config.yaml
norm_eps: 1e-05
attn_scale: 0.125
bias: "all"
tie_embeddings: true
parallel_block: false
lr_head: 0.00535
schedule: "wsd"
decay_shape: "linear"
doc_mask: true
MLP neurons of a small language model. Each row is named by its layer, matrix (up: input weights) and neuron, and shows model dimensions 192-447. Each number is 128 + 24 x the weight over its row's rms, rounded and kept within 0 to 255. Numbers have three digits each.
After each neuron's rows, "fires on" lists the tokens most often at its 100 highest values on Wikipedia text that the model never trained on. A number after a token or word is its count.

L5.up2035:118117106117154127122107112118083094106121130091154129137105143116101133146119136094117137140147133117118099164144094110148154154137097169178144122095119110117158120117107136087095150162134125161139134087136133124125137126149156133128117138127110138126135140093120130099121087108108130135137139113120119128116132125140141162165127131154156185110122168118170132140086110103132134149138119141136070116113143123137144090108064144099150180105128137157086177128182135073147104109123088150074147147129170126141142146115085098159142134111171113101087136115149142111149117118169126075161116068144143089109079139111122106115136102140160137096121160116136137134146136157114120149136112156108098103109126144114192139153133101097094130142152100166152114134115090097152130070125152
fires on: " |\n" 41, " and" 16, "\n" 8, " before" 6, "," 5

L5.up2064:182083104120105073180153148134159132127107111081140132159146113093154165129110134098115128101147109073100101115154143135119113118132177134067137147110109140164132137137099115125146122075121115119143080114164153163129111125127107129138143144188118126171119130102151154106117115114146153095150154115136140162130089137203122136101108095143140162151113131130135138122131144135125129147099045127095103152136159137132127112117099124139139125105113105131125137159148137075136087147132122114129144109140160131081114196096131149123102155139145166100112097127153146097140096094148115164151110105167129131090162156126135153137136125111109147176103096092118139100114144139152091142144139161131130112106099096098118142138098159147137149122129129170140150107184113108099129107164137
fires on: "-" 34, "\n" 19, ")\n" 4

L5.up1408:092141071109101095117104099066151101125129170108069153139107127155163146156140066091167161121102108111169138106170133107139129066133118145086095109140139156160152105133127134121112099149155149130093119093182140169132093127117143108151108086186131120151112134116091134110101151124099137194115147124091131182083143185186119141157102082125126150134117101175089155168068104099142123146113109123152151138170126144119177149121102168129154108123100147157103114133151099103175111125136114104080115102121137128151154188108141130097117128166171155122101159162143136075112117134154084171127163115115135107141128163137127136134139128123142141137115136105145129138104097116124095142133117155165121132148146182111166122168126119140099114124162143119096125174163149113122136157080158
fires on: " and" 37, "," 18, " (" 6, " on" 4

L5.up169:106147140107073153130124114123096148141114092135111138158108138172141159160168121114127134115123139110093106127147119135086171108108108127149132142148118154134109150100126180190098153129138112091123099072079148080104130111099149112103105131123156140138123119133149142127077145127120148111146122115131140120108113135155125150097112122142114100136113131160120134145112169149084161133148152144137155139089116121144131128133056117139105130136130132160145143128134137143131118147108140106127140169120120154130126136109130128140135123132146142168119153136147113139120141125143061106138124092153157148163132131143175110090105110084123116109128154132117160103102155150101117104105145110134139124129083106104168122077106127123134116115149130100162164156124126148140129126116121
fires on: "," 40, " is" 21, " and" 11, " was" 10, ")," 5, " on" 4

L5.up3158:148100134127140151130127106104136132116105142139113072126131142125106122111111114091119142141138134145168126118162116133180117088147094131127136119115084116129152174111122165102095154161122121140138146143176153115096149147127179108127100146091116118126119131097095173129113157116143138121099146101160122126124109181113118156162127114147153135152091163123151136138112145164156195128145127119117130116134174088115101063115157126118192143093159135113147091120127089118175122134115142145167113155135139052106132111134143147152087117122121135119128170142126105109138141088133066139119098118100135122135163107120136101132145154162130123112131111136129103142163126086156142156167123141117141096143195090124126108160125138099131137090127137124101115139132084129116136165150100
fires on: " p" 53, " P" 41

L5.up1812:086122150145135125108110139098127177167051112145116137136138104082122149109126185139093109109158100094090131130132133092159142169115149141112148095095145130138116136120133122104151089106143152115145119151171127160107149154153125168146151123145118167132138139102109100125147127146131140103078109136128102175177120104157124093066096093131072109153116106137150126121103149086149089139146125141120101137157123092123137136121143160164167132129127099124123153139159134145128156130133123149081133126136133131149113134138104134140156134124135139112124155135135150121123116139105109114140113119119168178139133115130119184155159139115125135157150122078119139144093153165120164103097177143140146115158147127132193157133174132075073109133109142108090130119152167157132141124155109
fires on: " " 31, "\n" 18, " of" 11, "===" 11, ")\n" 4

L5.up3212:141115100142099137102098122162113123136120119166115175178149133154130138131162084155128142113148148170120128096141137095080175131093144148147116113145115138155147120124152114169122159100147120185166171127172146140137120110139136124092195166112148119125131069150162155100112116109148144111112150149156172105101121148149140112187116122153154087146101128098131103155084124172162141160143094148143146075131105087098144168045135153117124096142113169113111108093141130144104156127123142144139111120125145119141096128137144137134155150141100143111131127142154090087112132096126121133148116137173133118151137109151048122088152137175117118135123093153067122091122138112127150209094180162081200146110131103111114141138134138111099159123106193119112145109167127142115103109108162
fires on: " N" 24, " J" 15, " V" 9, " X" 7, "ij" 4

L5.up539:096148142088129131151158123137091096135152105149150101109159117114118132130140117143094140117136124161149079112154070118113123130126106096192150166121128131098139163158136126128138116118081110124147091165131126162105117065129122106087116124131099094147132104101127117118135152131122107106095140110088111142154093118102093131128128103135135166132125101145168155130124094139145144149148123092143142168123137150155144168127102100116151155151083136101117118063138099112141113191102112125150113165169156165107118105106174114123123113144123120101144198171114148155138123156141163110128154159110129153165173136123113161115116128126119132121126126168111126141165140121168093135143156132147134114083121142098158098161142121136114130106125106139169143145117094145074105134125106
fires on: " (" 24, " released" 16, " was" 9, " in" 7, " and" 6, " began" 4

L5.up1699:136168085135174115147134102111168151123119158112125090110142117119112128106116129115086140165115110118142125161105130143139142105158096109121138111147110088103109128144140130129167139132110137093119183146084102125152095134099137140149148108082134162135105130084093123126141132167119151098183102124119168126124123164109124172088145168084123103127135091153104139128085124156120122144139105117122150104150126106138127121100149196130150170168120163143181132161165117114146125146107123138165149138101089120089119130090129159129122128133188123089072137131124113137123084162122127119131152114116118128126150119121138118146104162117122122176165145130122082078090145102124138111148193123114135119147114119136146138109140097131121158152183132100142098127094155146117123124081125
fires on: "," 19, "ody" 13, "-" 10, "\"" 8, " (" 7, " and" 6

L5.up2780:114137161093135122130138136111123148174156125114095102149120115149181149112169127148102193129165106163104141128119136120137140116094170132155160123108129116114102120115112139100143129149137149106131164122123123114107105129151142118124073121126127147125146139141136119127079137118119156094116144082139136126104079120122124148091110138125105115088147134130152157101116142106135139159126115106121097102175150115164140119095152108133154121103106136110161117127155102166134130111113130100113119147114096138134074112145121164129133106154118153161117116110118112123151112191097146146137153135093131149096095162122129166120093129122190127166136166131091097128148149063109074101116115118131197111119172105154155135173135174121138119121124131144127120132107117156185148107106149
fires on: " El" 23, " Al" 13, "Al" 12, " Hel" 8, "E" 5

L5.up2720:155102119129137079139137146093141114148152139160102147159134129084097139150142132138152197142129129168162129117150143126157098110135136122123153108116146171111122134118089119115142125119136135105111132121143168138088116133112099137116119141096156098075122129124144117137142136171127131136119197114121122125139129141099123126111138124131134122106123149139163095118084129155147110107093119154117150140080134140118047107121087094126124174112095150106137102149099110148141165088156111099108129131128086117140076078109129111126133117140152158098130132142110178161111108152109127131144108177132171089164129161085137119113134132131117121131130144125114128103141132084139122079086135144121132123060145105084132115126121143159117152111126151147123137122141116104141142124147126
fires on: "19" 28, "20" 16, " o" 4, " ro" 4, "18" 4

L5.up2964:144170112128125125102129113177142164165123119168070115107200096107125104115143108134123142122074137124122137068155121112126144114122128135078146098125136144079141110135102142094119157131104136152106105168133101141140090129152130160154159108115130149106168118101147092096129150099126146128104144127153123122118151079175076086139144109161142124096136144142112131111167132145057145152144073115153098109124116119149122093148120118128147151159147115124141155131156116147128153108124103124113177111106141140127091141091136148142113109144122127131121148172143111111157125092091132123094107125110152108172151141121103125145128143156120101133124174110102127183146130093128126090113111172108114098119179102152119178137136091143138115169101133112142164102137090119141113123104161
fires on: " of" 22, " the" 20, " from" 15, " in" 9, " to" 4

L5.up205:131123113133139099153135102142129140109155139118138129118111122166131123133113104127163095125139117125122138095182133122108173098121167144123105119144106103136084121161123127135073103100167162088094103139120097112117167133119115119090191131129111125104125132089103149156105100152149127093116084112118134123167133121128162163101117111136110098130146161150133154145125133127123155095089123070126132145152125113128125148164138155142115105143118161136120165158120122108155135149130121136109167124170131145132119134120118120131149102112103121116114101074152141087111119104165138124124083088143103153134121106134137151164119153132105104142132099134153134103089119126095148125115120071136085104131103130139090102119180160163135146121178158120134117141093098159131139139145121
fires on: " home" 21, " her" 14, "G" 11, " Home" 9, "'s" 5, "ar" 5

L5.up1873:152155143125138163147112136125086153119120110132110134134120125173167138105145132136100155069118107103163105121139143123086151121144138134101100134179116142156084163123121153126162123132152099123134122112146127120108124087114140144133107146121152075149091101137126122120157150113115128148096182124118155113128133086146119164177117127101156114114117134104115090125106122108103131162145105104098143146161113104100095123119131107140148142109116131112146122152090089126152124178129160118150158136168165157141115136140144096116124152150142134128153107125091123153104135164137166163119164130125138138136108174156128135129161104123144136107138127153094140168150139108081128147170139134121143119151161080116117187155128133144130117121130144153141121122149112143141104122117160
fires on: " |" 21, ":" 17, "-" 9, "m" 6

L5.up2816:190097146090138133082142139125099151138099123119143111135105153123141117097129158149139146127161125121134122121168128128140145112139116157172177089164135140144109108151088106103143121131129130125116123108116197144141115118163150163116136098157098100171144138100168138148166160112127160133104122152103128126108123109126070133147123154135152139153144100145080114123151162111069137150131124102125123146157167166145107129112067105167147109131125090116120122109129139098130107158164113110136181115095168143155123150147107145134155136120141113136129072139074147137122133167173097125101131124142133165157161142142118130125123087129100150115111145125125139178116100150162116155098146128129130129105173156107090127137183129105155169143148111138143178155101158118129137106151132
fires on: " |" 35, "\n" 16, " |\n" 12, " the" 7, " of" 4

L5.up2864:113078131172146131159164124154142118118117147103083099149128164106167122150135153135151139120119122147128131123139134099148167142140138151137105144122168110124171130145089143117114114115142131114132124152153152146120078108156116119120153083145144092125124129164102127127169131100102159180095167161141147158115116105153115081152169117122119106137134134131147103113114122093094124142133162158126137099182141132106181104108154120112174133121155116165124099143103117122170148134120104115170096099111132127097116095122139122120110104108164116127082094184152136152139099206137143108169151156102098110145097114151141090137072122168128124122107133129119116101140126131138116164075128159116145154184204150166147134130108126117143077124104138135138137109115095147118143158175138
fires on: " in" 20, " from" 15, " of" 10, " by" 10, " the" 7

L5.up2239:094132150122137125148149144139113152133150115144163138130093146142128125176080121116100113101103117117151139131149125134148138124163137145147127118148104131145113100124139106134120092114117143107125098159100180133130163111104128154066109159049150144188095128106129080126111136097126147133151159100131138154134156144134132179139126128135137117144135150162100112119084119074088117143124108099064158125078077121115160156112085162110186157132130138116158177141124111082129097144121120137127133139131161098090142123158133168166126134138125159070102165155197140155108110130161124119151160157081158137124162123142137155125136108115100095121113131160135125134135149067087133163138142120121117172120113099151117096119129161142101136086147069100143119089131169141095117125142078
fires on: "," 16, " and" 13, " ;" 10, " (" 7, ":" 6, " the" 4

L5.up2668:159114129137133147080113152165115135113100075081130122123134074151168114159167144135146124126083136145138177123128170165071133127098133158140112111122122131115135128078135149117110112124137136146091117133162114114177132124132133139122104126157132095153154060144102093126131150141090138135098139111114082159154132109147075150107153140145141164123101118099097132094113126145133147163172107123113111152124155120103108114117093139110147081187110102044109108098109148132101097101119123136124108116127146092135138203123171168160150103119146050143121157111147121119133178142073124149120124077114132134094117149162145088122133106149137119152143123167134153154156172142145140152216121131149102138119149116133105104144172157083110160116125100168119131138112115103123118140131114
fires on: " W" 36, " to" 10, ":" 6, " could" 5, " have" 5, " |" 5

L5.up1079:122075114130152116112089122140124113084137097110154133115149139106137104128153119128112095105101166113165128079123111123150144095126126112145125174131154141102130113065190175165092123120147117111103129085105138157098143106136163145110120169141167118157106108110168132148116156129105149144099129138135113122092086137155129171155142119115107151116114105137123118109122076111084171097187118134136121115128146110090165101156152113146157065098135118171118187108098145087157104149136139109067112140103087083175135154121124137144124159110148161111123153131149159132148124112109124053102132146124082119142101071115125168191132105142143134145081141129096141122153126089134106141112157139090100166159126116118139090120167160135117102118118136091139123083102118130108139118087119
fires on: " |" 70, "-" 10, ";" 5

L5.up321:121084115127100110146085123130128136130101094133140133124089148126153104099114177126137107127141068161114141108114159109094146127112138149144113112151116139115126132128107155089104130145162162057138141072147114151111164142083163161133139098142113109149183147155118102136121099122147093146093140101142136147114151145143112106144113106144109155107081170103125105119126119141142083112168118116112125105117121173148131113148160132153144105069146144100119096152156144085164143131117111101104127116116150113148106129069082167123138159108147108173154124084119146139136086126128126116110156154131155103139133128121149136111081113093115115123098112148162182151137108111109167112111123146135101132131084116119123119116114139165139159141153092107131122149150123131107138130138126
fires on: "," 58, " to" 5, " and" 4, ")," 4, " that" 4

L5.up2362:156128134172149099133152189102153162114058143106137135125103087136116117133154121174126141112126144156144180112099139126124126116130159114125177127137114093097137157120169115189144148117108130051150158138164138099125158158107103105112120134145135141145158129113132101154088122148123137110164108141135121122133111148150111141111087120149080099102177159123145111087151099137127121144152114135110143152110135104129144105121100152147115095087079122124116103146144122049157139089131124142086102148140146085109156169118165164105157115142136145147106137103073143146122139122125132160114101164120091113146122110125188140139161145095133152130071113154141134135156093147107147128133118127134112148158113122145135169108168155069146122127151152090103180109118107167136078102163141
fires on: " |" 90, " for" 5

L5.up771:154074118162097137131162115123123140147111077168111124113107100164125114118120154159123115120127133123123106116125148098143076128076105134108134132147085164108149126140136143173107132130164130129135146143117093101150138154093139143191116150130090064100159064125106122143154113120109086131114151150149176158130162094118104109171108121181111134138139072110134127182137093108092078099138120142119180142126126138140080109091131128108113108122101116176133141086117128132141103184111128135137085119113118160092136108145156105130152123137159126132097166155124122084077103126105167094150125158083097158116135112139135112151108134108162165135111167156118142119112155150109185120128181144153116147110149112133120150133181144134141126144078139124123134097127105156143167139121156
fires on: " (" 28, " in" 23, " " 10, "-" 7, " de" 4, " the" 4

L5.up2584:142146131157141149142119143120146132077128138124160142121106127146133128159104136137166100130074121116103174112137128118132165089136115133176115108155126117128100123118107147114154167137135158156121146052107152116112148103114111138107124180143153115085106133159110111185103109181138147162165107104124117174108128157125143107116128131095090168085093132145151098122127160120125145112098139128118174146079126143183121110158125115121134127065119137109138090157148163174106112124128114088121131144097108113143131143153145111122129118122105099132140148139138133146116128122127164129119077118119152123155181145115105150144134120093136151093097112139135121142136114119144113131113090107140136118108145098157102131112114090123109148157140123147087154092121141144072127105114167
fires on: " he" 29, " his" 12, ":" 7, " able" 5, " of" 4, " the" 4

L5.up971:159175133103142139151126115088131165136149101134124143145167160154131176133117152127107176087136140148133123138149114132127111158141141153130142138062100128156115105141127116151154142083112140152112135097121158138107163158109137121165102093091134090119102133102072121164167117151094115128111127167103175107152131111111137123110153120165136132153153132127123124085131113110127161160108122127137086143137109168129102138115097137145133118117124093132132114133113120126127148126141133115114169129123136156103135114130120118135103105112180129147126167120111133119111119158177099127114167163119162095112140096164164102132163152150120120129168154126105143107156102133148091111128160107108165151137108148115152114147113145169079170133132121120145108149145095066137125080131142
fires on: " " 61, " |\n" 22, " in" 6

L5.up894:139127169146148154113120139153139122139126110167097146143143132137136143159163153164118127134166156105159127110121152141128179142145129108109116153108164104132127148135121150102157133113119111093112078138136193198122099114148131093145113125105095087082094167148114150099152137140096159167131111101188142103118150140151132078144119100152136090070116128161151105130125100131137153120143112126097173083118115129140101106126103165114125189128118127158147109120142116131124131131158127142115107160132116127159107114121128059084149128114158179093147100157042165168100098112093118125085123104116120100156131126169153119115143129138161128144126140121126093066179162156133184130097141149115141131131135153140136147118098138147125157151137137138140144111150124161117131121147164
fires on: " under" 36, "s" 6, " of" 6, " in" 6, " Under" 4, " number" 4

L5.up2549:129115111109121156176120134147128129131121127160097107097144137162090162102093115136115142116168190094121107145127139141135105159120122131105089126105157144114133117128164122123154131114125120136129141101134130126185108159126161165140102136171096100112150157102087134124138154153116156135149143129153093164091142107169093110158134137143120125113097159133095115106125081151130108122111127122104123138158114155110133096127092127137167125153156092129128097195098135130128118132140145133127133094129132064098139113135102104114150117104100096115102200131143104137123173095138123111143094114122142173155138110146108120062131102139128139138126111121157140139102087077133108126135086099123128156118090149083175068132117098102123090143142112097098111133106151145096130141165092
fires on: " (" 31, " |\n" 22, "," 10, " " 6, "–" 6, "(" 5

L5.up1642:118116117145113178097127129154155104065118104125123121145096136122105103130144112134150136128119154139119135122111105147125108117100101114151137204149146140117112098158175172114120092173176143186124114087093138150127124139109093126169144152116161121112118131142110129120118149148165125110200207113098110115112072153125100132130135124123126154139124130171109102123113134104125154111095170153139114115131136176116105105083116124121115153118143142131164140145135126158098138111133125158169096135107139106148103111130144167120180134159135098079140112129134097149138140154129128140144125162110115159133117156136147146151121138115090113111114082125105165102150155141125107167135178133113129101105112118134183145117129143140132164123124115145118127105113119162153144151097120
fires on: " of" 31, " the" 19, "," 8, " was" 4, " have" 4

L5.up3071:122145117106110119064127162127156177123111114141099122129141118128095118116163117155172106149145147174127137168101101121147115071061113165160135106156161132151128171130133097124115132098171077118107128066143157145148105106138080119096083114127148113113139139162132112125149110144136145140150087110102119151138158138127190118136133123108096141189114173105127137138156127116119078115147101114129124131137145103145129138137108090126115102146126157163097150133113155123113077157154128112112140165120153115144133214078122115126133152131140098137137154122105150088148138122136125093130120128145137060114090156135117164079125114115155142165140157178130159167165114157161072155148103133143131090160077120110140106138117127086110116115141146118129136088199138099153125114125110
fires on: "," 34, " and" 9, "!" 7, " for" 5, ";" 5

L5.up2015:150141120139135162114125156098155115152121129205167092129085079087161111138150136112106155117111092103124115106101154148153164123131133145129117114080139140131144105119137121129097116117072108134176090144131165064082105191144185110155144154119099119139161141113092124121061168139139101106120145137176108151110121142102092106143130136154111151097137144080091138119130153134150130154119137172116106155124169133151103112139153118182106116169108115124152129135163090124130107134188107123134123129133137112122138114146130108125112102161146117147129111147134113098068147159115093135123160143118144068160139153142094107103157132197112139108151144136136110153103154156082155109165109163110168167111110117110127085103144131135111095148131109170088110122101111091108131133109144
fires on: " p" 20, " h" 19, " The" 10, " front" 7, " sk" 5

L5.up2199:141102147122123130097181143122167156132112085105151095087130102093099109134134170139091130153127143128123123142121102114124118075085145151139149080120126133093104137157128151131133108123145113149099093140162086134084101098090130148111157139070126122125110175130093130083160145125136095095103106168150123122110077172128121140129135123122158117208189109121169151087127131126139124110118098150087139157116146111109146130162114151127107128147088107120141106136112083134117180135122115137196147158125142130120186135074142136132133122104129115125098111142085150147129153118130131136147190120151132141149139122142098170096160112080116101128098110126139114131088069125159119130071102122103148069128118138143138172071130131081111136138104129131129086127138128118155104132155117
fires on: " c" 38, " b" 17

L5.up4:145112159113123100116117138123100140137134113104062108184104131117097180126142117112116163120155164134147122098087138072168185130119127133099127110145159121130123148141122145112130121087120117048111104096114180101093133099158154114129126116096116100170131136119124107153130161097089145112124063121109130143110137190126099095144117116187121095060084121145122141132097100156143093151150138105123085106095115153120101103152135064125142108143129120121133137121128133128129048118159161131124106150140172114112131078147091146117155107109130119121106147071117084132114114147114113127134116154145075121130135120178148171151125157118122151107134121140131104110135124110107125148149131116152132128141096200131192124135107136130139146124160100123079110107118127133141126123120113
fires on: " and" 28, "," 19, " more" 9, " as" 4

L5.up1639:118153112150136135110156146167088116154095155080142140137121178144166124160137133125117143113128107121118141163125122139156150133139097110142148071109148122093071122165114173098150101136110085097111121129181135085136099101100123121173181132165162136114149165135085211119074179122137117155131127108143158130141095164109136150110099148129127127158132154143116157152144162075132080131138112151118086073148141137149162156176133145148110133118132132143112132132110126136089118114116112150143081166182160085148146190122152159109138151132124166129161106149126122158130123118150068116145115120103134091178121153178092100101104144083108162115106136150092120142105151149129141132146161112133128121162121145127124126115121152152130131113122130097136083161169173139125094156123206
fires on: " D" 57, " J" 30, " C" 6

L5.up1203:151168175143155160142143137100099128111122134117099119145103117096135111085121128099145160155113122129129128130160141131124159152097152119137172109090134107148131157134106129112114154113123122168157151139140155120148115082131139151164118142122108118132073109113123160095105122099097151140121132124152140121128124122115105155129118135141152137089124140090102137126139153141126153129130158128134154099137126141059109102097091120163106121118136125136127124119134125092135117132127148135105130116161123104153116131097131091108126146132145135134115157118133129132124165127147182158165161145117180134143139131167125147119090134115124124142132120180137143145147147133098125146129155145136129084103109092071096129140161202124159145131138140086146125152138077111148129121120109
fires on: " for" 30, ":" 17, " Platinum" 7, " in" 6

L5.up66:104099099153122107137121096069124117091109131133089090126162131132062090136137102112134116116133110112137122137143173185118096077134144151157145110153138150114088150167176100133117192171152170143127118109092109117123117155131113146112114171127145134124147120134161118112154147097161088124089150097101133139132112134171085110101092135093092147141141133156142167140098107121127160154127140141106126153112189119116134129094108140144126104137173125127161091094158134127156130145125129168093139087171109071108116142125131139127151131135131121130113145133127142173128140164144135151154084113127141178132153111138145123140129129120141127132145142118124126164117173105127112125133153125152145158174133149124073114170105118106126126100117132121180159139148110118092156100114098
fires on: " " 73, " of" 9, "," 4, "19" 4

L5.up1906:092163121120080149136169095109105118121126139150147153113118109118108096103102124141149171102123125118134144146141155138175115177141126136140124171116132122182165149106144092121104132106175129104149172139135123103112172095138107098124099117137165084087141121127180129156110133087140142091134087100156124148180117123126136125100077107104116125115108172085113127143120128147126103118142110122152129172119149139087129142172129139180089119102164161142140164156113152122133123106139148125156110122081154114138125152114126156090161105145164124175120156107135144099116095082143115146137122163104119141177077124152167110094121124136144098139171114134155125162121142099110134131150120126107126129109108132134090089126143112111153126143127089127170151147145119086159106086120130
fires on: " to" 23, " j" 9, " o" 8, " N" 8, " n" 4

L5.up2342:186121109151162116133084120146081142072119152091110139125153118126129165131129157117134145173109150093124155161152108102192154147138113089130145149165118110100143121092165147134190124140126104136100158094111112103148142113160121125113178060146131108132166119122129139154128146137143134126109134107112147118150175144140120145118123145141102114108128107136135113117161155163137111155122117151099106126095127125149155165118124114125136123160101101118120090116156096088143078101103134128093135134157088151149095109085127127171124118144165162106110175091134109124108159138162144184155124133130109102090143098118097158157125156134147148113100121116125142112141145072154124160125112138099135146103138100161134127101114173170156157122095135137155097153139126139140135100116145
fires on: " as" 64, " As" 5, " named" 5

L5.up2006:159091075108133112103150105155132144122131122106139147118142108155098155126119124114147112120122127124159108116128102151122156147195153147119141083093111140139108108129157139154127140108134099115109176107126114151109115123135168112123074138121129100093129080173125151164102075121133117142093143141145103124106110118153133158135129128076155094129120097155108100124140114189117125064116121125184172152101116126125112140105151099152127139176161144154077128084147090135178083163141128112115131111128117127133129124131102146152126130122145139135098137116134132183099132143176083115152112136069172138186125090136124103148158073154121091153133130139131158227133096078115104144137172159119147114103149150144133150077113127112150118118130126134122139124125150123141105128129156
fires on: " |\n" 75, " |" 9, " ret" 4, "r" 4

L5.up3319:153179134129111149117148169114136121122089090150113063152128140153131124143086108104136080112149163183121128131123110135164166138111155122161106122077146092130134172126141189155104107081155136176107124124149190155122140077141118162152132094087121097160113115158133143101085106140104139101208140082119142112136163138152146124116152160153160123139070166087157135183104097153100120149146091131145114063171117154141146113109130134155102114129144104173115136114169137097129156083126131111118080138092155170126148126096115121101109124098100099116073155136078134142179116141095112137112125127181138111102156070101123138170103134120128123136132115120135146088111151110113134140113123144137119131128146179136135116120175121117174153111090153154163143124130137077131145129156181
fires on: " in" 44, "o" 6

L5.up43:175145099117113086121133119189109136178130122121132172114131164159137118158149157140127097071127121110166123116109141116148090179159125151129111127116116117119104106165138117122116175115103089125130116117155117131124148123131122139148185124145106102163162106138119135162140131097117109145112150178132169110113093133090148125101149130144122154148118127141133148121115084133129111115104094159122113133092120107125138139106128099131188136056133099101133151105169160109150138168120118121092132136172132114139174105183154132112137108103146127156151142152173127142144113156116154119136127138156137138136170177152166135105089106140138149134131150153142130142138088141046134122086113121164091116128139145131129134129093103175128153096090112158221125132092089117154125145155099
fires on: "," 53, ":" 12, " |" 6, " team" 4

L5.up2001:125166138160177118135137124112133132145137153135131134114100175133170139154092112132120102114149096130138140139075124140127132132151135156113119176130119104124120123099136144128099082078120116140115120122140151126133138138118125081139134128125146139156104128125109118115133108128110119138095141164125125162140159137134112147102155092125106140122185123119094144123128136098146103091111106132141134146108171096175087109120114095160151121165098127132113093122165130081125103123141093142140161124134138122144140159119089164142087151108162132114139171161144148113121110123131125165145146129131155104121079147068126135144149145166091086120173114124129115150151113123118132142130111126114167122136116120091092122115131147125098142122147125098127120092129137134075116121113127
fires on: "," 15, " and" 14, " in" 12, " provides" 6, " provided" 5

L5.up260:144170111130132138120132147174127097104128132113097108114191092137105179120112169111107098115143135139109118083136137141115138104162116116142148144136108145116132104113124127152111158116127125120106120124117141103145133145119098162141129102111137115116137129151118147111111155082141119073103203183117132132136128135175130137169144120121112121147135155148142141109131174126153118117125088152128144145102119135145121125156155088136138145154119118134082110134170108162114119137117138105114128139112111152171156121134119153183121116093160145117153150130123092124108117087161145121141080138112158109093132108128175146115112078117128132110124123156148132089152147155138147124080104155131127183146120132106129142112148123139129120114140139172121105135119149129070124106131107
fires on: " and" 23, "," 21, " as" 18, " \"" 8, "–" 4

L5.up3028:132113109134143140113136093105142098155163122136135149134118164137074137126137137123142131101083170160141112111110125126123087144167159129099115137118129145186121144103144137135126148167141124122133166170157113140106139162122156133136129119120109107127090064096139224144154143147101130167157103078142124153156121094180082118063106121099108143156148123132126113141138151148128140152147154126144130129108134079170137149141116126111122114097141104129090078100160131093156148153162117143100155109115102100116121098137101136081108168131131105125159144117160119119161131115161164106148128135131153126146178103163137155120153124139124160114132121133118104186101146099143169140156189108173164099156120162151098136098181118163112135135110080113119129126128115116136104139154144
fires on: "\n" 20, " (" 16, "," 13, " |\n" 9, " lead" 6, " for" 5

L5.up358:152129149122114115140122084091127135159166128139118147129126119111151133148093105099129164108102087132146136106112141117144128122121144078136171116162158141105153147158184158107080067127141078104110146090150121147117137102100130128104101174108128095121144126142103122098135109147133091138139173117147137119140141094115169134144140101135138093151127160100120153116133180113107100102137111062131138128089123097104089137139127153115135107178122119141126132139143148097152091146099138123105159063118125140095148147122146132145101134111098153094107126155143150133149112146135140082186156126161105143127126126117125142083148114149137124135141087096128103109151145147100137106137161132116095102106104091122107143131136126113126144113125118105116145113133152098161109112152157
fires on: " in" 16, "19" 11, "in" 10, "18" 8, ":" 6, " of" 5

L5.up3361:090128149121111148120111141162148145160156115136135088136146159084153126094033134144127097119142119095106133112116095110120142133176179184132137103121101095056141120149164170103153139086137131135135102163110134096144122128170104134198106130149127125120155090138118111100080140118127154135159199130139133112092124137096126104132070153116120122121108150121125135136115102173133167133135109149133137119105108120162128139131132108134141130104104066132113118116149132081129126089155093104111090124112133100118088115146178133111121140082140090138107131117088114137114124128107145071133122151165113145135118075143132128116149096149130168133090148125109105136138153092156123167124127165111139151061102128095135126121158151147132101147096140134136140106133147146097116142147193
fires on: " in" 22, "k" 11, " at" 8, " under" 7, " into" 6, "ik" 4

L5.up606:120152159134107129152144120124120148122094140123080153124131102144161142133121122138135139113174101139149165081134153124127141123161117143133109142152148124149109120128125119106125120126177145105133139144068125111168149125132144133114121145146095090170097089112141149108097118133105129104102096077122120177147109093098096120110118142204141094146163162138162121173101144168112131139133115144163095136122129135098158115124094090118131126120111147136157119134113155123155097135160182094109114107135131118137100127139128129129174124146128147152158152098099141156157125154124084144140138135195099166137124179130123073154141100154139113158121158113124101145077145095109076140156120085126079102141167162126137151131105127122136106120115123123098135120110136079119093182170152
fires on: "N" 24, " N" 22, " m" 20, " n" 9, "M" 6, " M" 4

L5.up1816:142097120130133134146135151163122158124112109102160061089168156148091139110127168135088116113116125112132125160126123150134162117159126140126127145146145132154103087131157115111157188151154146132139119078110181184121127133117154132102114098131106095155103123124109118101132116148140111104109156143129154100144096126143115133079143114182088134124130164144109139122157126141082130125124099135133083110121154127135113082106121124125148129107124089148158139139125118136151103164092116127132172164120118116162136143103102211137154152134129202144143136098166134143123153122124152101141157134109145098103134146145136138112123102120123100197120161125119147161159122108156136126191128106164130115133108165144166163088127136130132117118144136147115149113150123113128110147140156
fires on: "," 23, " and" 10, " is" 9, " to" 8, " was" 7, " of" 4

L5.up3473:161131100117118123157141123106146116112095136133116161119119162146144125125106154127153105125105148146098113133147189133091120154147108174097123110145126170096184107141137125096086116106132113170126113112132118126159118200100150146193145070097108099099147110130127153203138075134115124079123110118105171157113137160143111092117135145138102137167139118110100142131155105120128173119075115136114125149116116155104116092101080120137073091114125107161204107152178153148120132173144106125117149149126155080101148137128127118149122121124158120155171124120161120125131151123135098120145154163100140138153163108125087131127099116123159137122101112122140149135092141096096121156170183144151129088118108159082144141127109166072128109171110115137144107127101146125134137143159109
fires on: " (" 33, " |\n" 18, " " 13, "===\n\n" 9, " ===\n\n" 5, "th" 4